{"n_head": 12, "head_dim": 32, "d_mlp": 1536, "vocab_size": 16384, "norm": "layernorm", "qk_norm": false, "tie_embeddings": true, "init": "normal", "lr": 0.000411, "beta1": 0.9, "weight_decay": 0.29, "lr_head": 0.00684, "warmup_steps": 493, "decay_fraction": 0.591, "batch_tokens": 65536}
MLP neurons of a small language model. Each row is named by its layer, matrix (up: input weights; down: output weights) and neuron, and shows model dimensions 256-383. Each number is 500 + 40 x the weight over its row's rms, rounded and kept within 0 to 999. Numbers have three digits each.
A block is one neuron, or neurons of one layer that tend to fire together. Before each block is what it responds to, as a language model described it from the Wikipedia text at the highest values.

Description: Fixed-phrase middle words
L3.up54:460492469458456308540472501464471484504493538557477463527454432503542498542516489515446512506502484460496604534468469470560555479528506484587462548461515534517529489546592511550481542518548580526487464510539448565490529497560538490480449443549433471498436517552512446534522506503444494479444455485495462495510427516509484497465489515441444446389564519575510515484525519474518469483489
L3.down54:439514531456524587482502509565490460527436502490514590508501496510490542550468450544494502550477496530418419521480497540517560466499531515431520460552527429458495503427467514526410515569513496505453542458524487501458459540559496458513556573500488427417570508453539506487454482537512440536430435459553582553423538462495526523491504516491542533485496475429514518509442453435489481507548
L3.up625:445505414541505538495487528476448497470547534537562505520500523456463513471442560505526456473484508528528528535476531474477428515500514517497503436578453444521457510542485556510538457524532509420516458519518515417450438529480585489460471553513461482529520466553487555506508553475595383474427487504485484553516535470482493485467491514417538490488445525521482480560524473508569502538509
L3.down625:562509480518455444496543430427514505528475489500543442533585498497495560464502473454514524471562471462503538454516468494507540469512451485527471564435509503520474488511447520548472463518481509507516585412471552493527516509503441474485437435577513488540561505562468410451542467511493523528491500518581532498481489522501486448464428495472498570517512567459488542557518511499466452547448
L3.up792:453446462507489507516464471565588484526562530510557538488496486522528512455484521491437502500522514438598552521455563458496473554487473418485499443484474499425525519532507554468476496482541518468535498525489506496464462503487520498487462505548505505494501498574522484585522487477504486473480396519494451485530553469469550567546488478474457503472464446470430546498456528510425461550528
L3.down792:483497531405495555496495478438511539456502509483549477482495509470509462525431464463490526488501535519461427507532444482519505497499403553518447482449515515573517456481516501554465476555489523510481503412527401460490508482542527528501486500506431465486427569463507488505514423530497511536522513411538498516531454539482485410465440514525464540558555507544506498504560428500536484483514
L3.up958:458485403509471500512517460469467563546510491506411529507536491434518477468542513488420479582576518555534538495444544498539523499492546549471399484425518473483455438507441493573480519504538546486542474542487522513464469511575514522519386543553451456534516436503517503491475541490514473461470432467486555531528502465504497463462575496452545555529484469550501473504475493503522467511534
L3.down958:460516546485478477450404515527549452476515446507479453453528480525512486486486495437526512528486466497437509441563542550491509491440448511489504516520539537510521478429501531476415459504508569431437521509588506504522526549479450589487438463515567528555489563523522472500527432423459490491462528536521455453488506515542499450479475503594492498530529485539497508451572472600446448529466

Description: Sports results and statistics text
L3.up153:529418460492513487478524503541603479545452528576509497499486485514464485447505489514497507467519506535536518551520503487500498472430530517530498497552465511601492458469564553517490507539457494446579574549457501473503572519521521514503606560445421538512517468529553554502498492474464530446466494451586542452462430483492518519507460498502391540490506525512494526542537542466443481506549
L3.down153:591427470513504520503492520479511469569471530394417522484569483467541456477530556441474530557519475448501434486542438524482472472516479502478448433431457537502469510488485456486482478552424501545487564511559514539455513534474473477474496471526490480520553508478505436488490540483495499457481558465516514453463414500478545514501503493446465486523521552525495576575548460519437424529519
L3.up431:501496446481506439461514507517584426566468562553570511499569531476491598473481420490516514498457486496507576503455454458459540503507478459496439509467530513525538476487468582572503502513463505465541601468447522518468466542452518497526486527414480483456500481540497533496544511532517505451446453474452538438484513434464539456478557504475463521492512488541496484514553485530434467522572
L3.down431:561512414505482462490495506486451518490513480502453490455537544497533459464540515430503579555540496463451505448529501459486583469474533447467452434533465501549472521511524497535512495554448462497519482517508508521474436500536503534513470466448553475527508449451486514427507501555492529450506559512481414489515508482469536552446494506430504513486477539527516491548591473542533345529403
L3.up725:505505491492483491425479535530570535501492507552479507508533490439513530510539402459547503474452498473435551479553476410521493481513514496544519475463432553482503462429573481530553531488558560488468524538431499553465590484560561523525507492522516486517507514456515577494467450557459495427432524455501493420491423446450495570454522511484498448479513514561545546540510529504433486513505
L3.down725:483498525482415453490512397470484459522479498498458481545517493515501445511452546550424523553490559569468484479555487465504500450402481511522491508566485530537514541525478486515461502550510515569504400519547460471487474462526478531473551570460491399473498432502552488450590528521496486470506534451602487603456507546510474525548511470484548435548525569517477515510462455479538415494502
L3.up1057:555485439455482506538498498494579446486521514534545535549539480553442536546483443567485533476483439439469505486464456495502570455476472459515504533502508528549521477513474533494542484570474541371525515520482580530511506546509550478443522527492527464493466482524499527513503485556472466408460586498523541449483466468454478499467470503501438501487484484576443538480555407503455438482532
L3.down1057:533439416542464454502479551467469525493487556506504479484609505508504474451537526478516507464493548494500482505523522487508568522483546523453429431521479536500438535479474464525527485514521578501557541406534562546485493449519466468468416486552475518507527434491510499417546483563489495413500595527539467545502534531512476557484545468508483553468473560535457522479526530556572386533513

Description: Word-initial capital G fragments
L6.up130:545425529458560510592546530500453546493525506552503543511505502491481511450514444503497489494542525562468531483522551501518575489476525510579578506480518441534504512509533538541481494502479558538482489499510508415579471467486436468408536515490435438500524502464451509510499549481493488535500508514611484472525449519519441503534520532510419487538488464572483569475501446489551487473531
L6.down130:536482461447551484493517559515500477466543462536476473533500570496445485472466514517407497547529472486483527498580511569506458525518524434434524566531490529499572492527545455514444494540477582513508424477529466426564496508520453529504547450464479505543538517547503502506430433457466507498468536494531463563513505506555374528507498503514529567546500533485479518528469534573454422579503
L6.up996:546509452454545545511542499503537542544516499596501498527456524538526459493506518431429549467485461517498529481534443433568493505441529449461576478540455463523542508510560465541467488447521530536551506515581485488471434478490488455451566514498411470533496607542539562451527499487554504502460545510488550479520472477509473450448524513498450385463520500485469512497530485489515475475602
L6.down996:514559507475488514468447452482545583540446442437536506570524535573482511503518484507450491503537454505444540570533480550485498478488543508435564501503557466508476487471465451484450445488406525516512463447597491529523568560496390506506405493489567497501547449494435502505494454501522485400477552470545514592501478412527474544499503489468457546496455497501447532501514490571485347493433
L6.up1256:537537502488518464533582525459509445494459473555514553517448465549505485525504476488521470440540496550469479594573510460551519458521469540569473498507526521476515507491523478535473439537494479465475531507496557489571536439511499486507543482542486453521585449529481496516523515408446463457459494446548473480474435570476502457494543448509469466556509482548504531508488500456560497492546
L6.down1256:532511436448567595490452493450533443512534521472536453548528578529532470503507497519462535468516452541544517437523498533430491509528475486484543517461479487511498465527547544478454454528436495543510480494545489505472469585424478429484553481527551517576451489570496528519567450494513548540475443479487511450563561481491424508427522493512463507478579489503479446446505507513543443551502
L6.up1301:521492489452561479486484504537532545529472524522431575507482420463525480471466468540467449460539465496470466493471442487512568473447461609444512496411463537487506545523511574515455486583509508522507428493538481433464532463514481412493517496474473468575528559569507474563496467456522499479531460454485532477514425489579484490463542545482462442526363479472528545523444484469546473495509
L6.down1301:514471472432480598524534499462437518481526478514491443501482542502495484426426499513511560493559440456558552465427592498418501553509581513542449529486482519543467515451554468511536499530481534505536545554535485465547449507466469550454491514463530480498414465431499506460474522500619527552560485487446500540509523469500410567541475467477519534496558498461460484462535542499532452555411

Description: Formulaic Wikipedia template text
L6.up205:532481488473513490510542504421474572469455464514434470478599515480492593516543459532554491539512535533464419475602502517503506425436458442455541455330558469529539489516483443525476508525492459517522458521456573438547454514556504560535510517533522535493455491492414483522510505541462549454540530509548467577421497541434530467496548496506540493502498479544459446486515488498455455409457
L6.down205:515516499575476487406556528459570490533503556519575560461486458562502428544499567500557514458481423439434507483518454491544489483487531477540518546492529558500545489505517499487517555521511533493563519571527514505514556495535577491543558464501463484482526456419549508499489485541537436475482505472464513431510387564512461540525433543466400507488550514442437556510516501508587309556498
L6.up278:490447524488443493469519549494509478565490529554520481521480535542555589503449472564543500496483394550510554525470424553497499453487495515534521518511513457472547511476534513475550511486498526403569553533455558497496441463522494536507495510467480464560487487535517520477450467539474525485541464455574537481493488501498485560530516471528469469473567537509401505512519483532419421562491
L6.down278:543521555549478466515518514503490555527475497472394513559438502448495462512474551512462537483523519417477472519517484483467499475418559449448458522527509494488375547536473502561510546533501525483474462528602506523552495433520443447508526518498452450551470491503434529471560495554438465496486543550559461564511456556513517437487475475466505489530483489487516470460551551495550395492516
L6.up721:504474433483518537434442542511491453463569499447464479479499477493476533485460512521487554511481504551458535526541505524481544430463454509508531484486494588569482486527454487517523459576499519416480513555447517532491460472571501467509550539523499517505451383444519510492515446558439483517498541515577444535435434538522509525531483514490486461543489545519476498524518387455442426486494
L6.down721:450572542437452471432502537501580573516414535535470483507487516538528425502520519465552473509520459500512545508493499447528468548492496542463542466476479425424413584471460505528499579483510479504453491534499457540516543475472474477453405437538564514521528559445477433529446507544463485514470457469435480525476517523540456415508532534522529552466442447445458497432477542541527441532468
L6.up1424:456466475403529477458473477483528450500491542510478484491505505508483596474449533525512504586515500592497487541539454503482533401473511525432510418503496503515486506504442533527526403527518482483461513520464514619506443463480472495510528540490447467575446484511393543448570487483454496470497523455540516516486431565474473505494492500476490422488587516527440532546529511502472451475568
L6.down1424:489471588557498513574453423507486522498456525446503476548492538509510402562474494453536514534476497482461469470537497553575519528551484478501481556488446432456419536466518527426551588451481465533516513557499483368502542499526520535494448530467474506469569531450513498470501478530450492521501437457513403485516479571494512469517537499526514604516501524531560518461523512493450478469465

Description: As well as, over
L5.up112:509486403488430501483486471503586401566534497575531503497500499518460507488500492502594488514537476491515508535527515498493553515513498496497467469495474502445473509507512522591456542474446530525540475493514476505411524443403560555478498563536474515425537405501529452480476502546538528472478502463580510504565464508423495497459468514470421458502534523557525532421476390476448497545536
L5.down112:437532521464476478531561536485425532465472480427442470484531572449531520503527471484517508519504471505442506577469576529523533503506526567500443511417504533470511527537515521591439534582544446467503467436417534502518447465503451547499466518500517503525540450521513458409572546521451508476460522510554526483433444532538466565431472479496520541517590484459481499517503488484510470479525

Description: Word-initial capital letters
L5.up1098:582436485508551437541499559472511502504593463528490488499492448544492441494482520506473485492510539504504512473524532500539486464440455515489583530471462464521537528492538508490474483524506534528439502494528554566499513460536432408482504416463498481506461442490536488505461527456463510535515493520460417444496509474491443510494603524450437524519423577483475526555538507418542434460504
L5.down1098:504539496554483512507452473481490442422526483515535502541570475464496539524480516468479482477473471464525606471440541493425508498531556528507424495504439417537455487529510468541612495480428438494541413565518464487492486461403533509523549504548485488554512520462468503566497531464478517541580485457430506482499463478592362527486472484534502533519523421556505495451488541461444439452523

Description: Sports results and places
L5.up1454:517482500531497462481445515477590418478479553454499501464557481532445521510456415507507515416483497497536466548453445504508534398515506519495470487469606582455520466543523503577482473426536537501553488458427559494410531507521526548504486543481453529449421467510470503495487497393491555487522550494529524496483464488483495512500440510515453544492518514527477552524522465404501467450576
L5.down1454:498459520500472449503481488466549493495511499532485483524533500544483422541614538538509500474498533526504466563520540545440418468509486510450501484494447599529509518472549506471528530455516483514412492560473480515559476477511448508500462434496439516399451528504543482536496465616486476454495514550467495508495504467487564464514563512530542539488521516524497436497501546535477488549546

Description: Word-initial capital letter
L3.up730:572493492494549515478492508519532558489493543591568484528529527481522485460449470477547472543540456556476464515490518474528520456469472534511437460481441474534434511559475515514492558508462525391464524453442495552490489499562479500428442464545471507483434483532453442460561528539497515378526492544512445578479471538492527541455603512493542505514484499537484542454568504494523473504445
L3.down730:514498489591496512441486577481426514532474478513480535460501535469484520522463510478498609513540461462508557408549517522535509468520557517513439538538606486475488484566516507490483488525535403509539489550532468459509502534473521539495429457449432465573538491511488476486532490431513477573527530520427517528476474540490444535496497505488537478479464578544412431504491521528521404479529
L3.up994:488500418427591427608480486525480538518481551560482533488469518524486445464469471505566513469488471516402546519499551480506530442557478502483516505523535477480532546545503604496521529500550493509449504428544575506487486490502465559479478496546566482478487553457519543510499492525509519522574490492505473512471540508539524443427460437496476449491469480506484573521512426487497493531554
L3.down994:486468504514511512444523438486474469539494487570554494519495516522460518524552538505415515434477537487573515449507481519465511506537583527467567515462536458517494471476494507474487491556499437541478454497569564489527545513438549498486447428436525547557504453506482542487510452492513498527519584494429498591508454451515414547492490500500526489497537492487463508469556493461454428601504
L3.up1091:506466515505492471473461483573462546517491522497525444483488486499526469448470431491547502509452528553497455507502486513498537451435468499505460487421582525560476578635496465510522490512581531460439460538539483492534529452572499505516396489569502515525538539501551473520490522480474559529514559510445460493529546525512472479436507554452488417487548475557539590490557535470515491444571
L3.down1091:478472494531493533501467484483471516497465479532456518531525475482470453525506603494540546496504457501576536481541491475519517544492530481530561544616415433565492486462541490522524466513480472552542528492525478532485472534437560421528574432432523443500475495457494463464505473509455570500513494440512429483545484550507414467491431496516489561443448513482416426484554455491519411521464
L3.up1333:556481427459501480513447469506504547536466524479520543483529462492517488475509432510546483543517518509464533582551470462401463475450578518455474484381499510537404472531548512512427544494483540537562483596488525516566567503513485452446398552528518539505511406606502517520527443450543520493509514523555486437493489492512465539543511555410453495522525518452467684522500493462468481518555
L3.down1333:579491562490526509519518561545525426508537478478487529512596563464566508504477544488536482421502509492509435456482559512493534520618534528532471534515479481517513491520502508470518508551479473499555521440491462509482480505447548483534521470527562496574449492505505529523529446486459586495511419450389478517487520498563432431457471513477514470545459480445490426478539516594503397537477